MLP neurons of a small language model. Each row is named by its layer, matrix (gate and up: input weights) and neuron, and shows model dimensions 0-127. Each number is 500 + 50 x the weight over its row's rms, rounded and kept within 0 to 999. Numbers have three digits each. A neuron's up and down rows have the sign that makes its largest values positive.
After each neuron's rows, "fires after" lists the tokens most often just before its 100 highest values on Wikipedia text that the model never trained on. A number after a token or word is its count.

L5.gate2037:491525467438448457506509472540556479515450479504557526510551481478536562515496567413505506516413494527563524494483452579504480508489449519491493481495484474437455565508464408541540475524485536355571538536558481491444409505482465492486554512432415506574547499477569502462451486476552468514546564586421464494498486452499519422448530469507505512542553467477455424385456511567470486606549
L5.up2037:508506608564527497546578575500499409366450454574485538521494520520462483614535502565447534493529493549378572452516579515474480518491526504491515569468546519479412539447488420551472599467490444623400512607480535439495603428527479577506456408470505509485540474515447469546515475493551486495524589462456440435551454455568394560524507475603605450570483538528480557544432495571538551547411
fires after: " |" 52, " January" 24

L5.gate400:467595528424557455462506522497513533427503470487454489459490426523429484452422459488481481518518539578441520508567464504497512492490525640529541531549476453445510518545582451550479634511447500511524570478503562518481484477504494477534540459420442422469495508531407577531549438461572440451489506502502536435449446327471459607435382464591612491529514469589493529522570424545513492531506
L5.up400:426588444458596439632498482581551447555511495425578441486562471490501477507457471466493564420434440489459506497532498524481545467488483473471409557439466474516473583448422472582550587467500588471485496545507500538509452473445488501458567559532569483496529552572576411514454475527516515474424495640406534428498489449437478456423502446493440463508459427497468533466538523486528559549463
fires after: " the" 21, " at" 11, "|" 10, " January" 8, " |" 7, "-" 4

L5.gate732:495461556516494544514514450468572421452485501651420513545474541540481546541521402482492514555446555557503507483466508499538425579590410543423525536498506514467442438498589493482482416477504476575543565390522553483446403596520588561577538364474552550448494485556528545526529440486555540505594535543447579439462479435527422413473410496480542514566533457523500445477499469497528503493548
L5.up732:436484584396519429556563537557500490486574501496422524492588516443399555606475520447477473457553449459538420497553474556474455469433501517544471602537552540460475500480515443606512419460522614477485440534537403378494586465492609459382546564529504508612485588530492499485442496443429486391540492562468529520499502472453439505500471596462457464494466554523459579446529585479440479480455
fires after: "|" 63, " |" 17

L5.gate1734:401612524474495494527463593535510539517552493446568499495429522430529594567445540551540461523543521504520573519522534467411586522470487445494592473485445497575530514532426490498502446479461447548430512555512533505527461575446568528526529574502475596551536481550543548546515483485418509501532479525482553452567594522482524524438604510489513452519528532575426424405438503500467489506479
L5.up1734:469466445394491471542543461460462479547488551394521613487491399563490521426592448555537445517460539389413450495561550437604574427494548537567473599449466496495484467558432553525496475511563469503494500639541487564462534535479555492421508454581524529548524451499508493549582553513451589552502437564453431390491520447454358486465536415496479575480540499559508489548533467477555465614553
fires after: " |" 60, " -" 7

L7.gate1150:463515473417530491462503512495474455461541470531488540454540578440456474586569495406427548541468405457509545532482370470504466488542418427386474494531498519488455518436389529536559492578466521609452489582530499558488486483567528604559469508439571477499484490561533471508534509417491517588504480554532447493541417478492451496443421441497531432418495465412477474441469461408466504496518
L7.up1150:526442451473569556533440487554500570477453558468499594540566513519499486471560540432611443509579525536449490526412446487454445484486485530461463479451498474497426515481477453582496515474456486397499551560486534457419477431484504551488430413466375478461486413491569567509509515554483481597519478457560555485635434524486409490476639479515572461378507523489442555558560480445412468574413
fires after: " |" 57

L5.gate1389:509485545498579558530488539506552487450462506409631459531501514513476547507576492481516403573520520617501548455460479469411521507497465517500561517468565460451485519505535530457468435521528438532463543504520517504543512509531513481465485454498504546512538434583448584504545520480492481527524534534549454488448521504429514426497537466487568570470501398590531466490487446450560521503478
L5.up1389:490480474391501567534434457427490454505498547433515497546494435593439521482533469571637419568434552440383459475445426495481462542519542509499546448524521491529484498606506570472540493429543455517448494579530450583477519495479482450572455450446473463453444502437468498466571410464422497566495445443450406439562517530490384498458553481503434489538561445578554467453487441474492580479463
fires after: " |" 41, " and" 10

L5.gate0:401555516539535522471463545485514494508523415493462545477448471417527500564539507389521555574523573504543521569481470529395466488440435597660494485490498505499435491530503495581493562532443447441513534480571503512535515517590449472469580563552465593461520571567617518487515611508409556449506514559491539408526503466513470495445547486473534465537513448513472510481434472503509512561472
L5.up0:528488541478427593465484535439491422473492487448390548573610458504587547529520543528525446510415568496447530547487495511504423412479437536552575627516482582422429465450466482553506540480460481471535447588577490456432541478508554486537506425455440518536492448520565497410536497511472490424524470508499446471566457430474425538508581502381510487468508417557510544428510497455512599544477
fires after: " |" 50, " –" 6

L7.gate1921:511492448406531411625474506463549569455587492510508445473556591513542481577506438495442496479580535447514552518450396517418451581466564543535413573492416456463500541555437568523479576599415492586381451499470568443567468552510556591463541492544562432537411452553434472415455548515431513523504500519458531517554529429493437582485543477534516446525485420522509485511536539423477473494480
L7.up1921:495496592398493488532412580486496557419484535529464621407487471526541528494450586535492449573542526561452474580506540410513481456494520545474473501518607519514474533405533496542525498513507480473468551456538488538392549490552507432442429510558486516486537434546453469496485483461445508512563410538477567529523399515561439427468483467500490435477528467486511576611534430547502590480492
fires after: "|" 80, " |" 19

L5.gate1509:499541510439512504510516403524470553389498458534489515560458433448501522595497575477493467468502625548480504441483491527475440521514463487454604532572544485479523509509538502552469585529409421550571535519525442473519487430519537541598567498381516499437450516509598503542490453492412446450577572481516554457453510534387508488495518454528554445488509421566504476519527533562539585505552
L5.up1509:482541488499410445509486469454469445515477506535420482507582514501458384581445554442459548494560524509515447539538420552543467564465528487501432596507462538516486536485478509616465552580475376544468506538587434551409556519509427551439550603525533460559504482543413515463497497478511490605530499569526497543498439405490509453532485535476427488393379463534513500488530521511518452482426
fires after: " |" 99

L5.gate829:436477506516507456506460570553604527452563453482490488468525564491502644580559513584546463548474528481405571451454499584392577477420600464570434442451405532398544427396413464488499490522407459492497517485509530473453476492506536416418531496455512601458544530458499491525454511486494495486496495471486487568561580451510514485440503512503476444497501485540341552547470498513538550440469
L5.up829:551469604474479461468525513485526470522520444583436611472553495541525446565533545518503560503535464457473504520491449468425431592577461508476467530513564576482358600464563505576445546523474536553475463494558566477552515416497457538571470422527517371498540526539590499464563456557604555504549472564484445439629569421507532570469436558457428441463425513505470436579488463463458449486604
fires after: " |" 92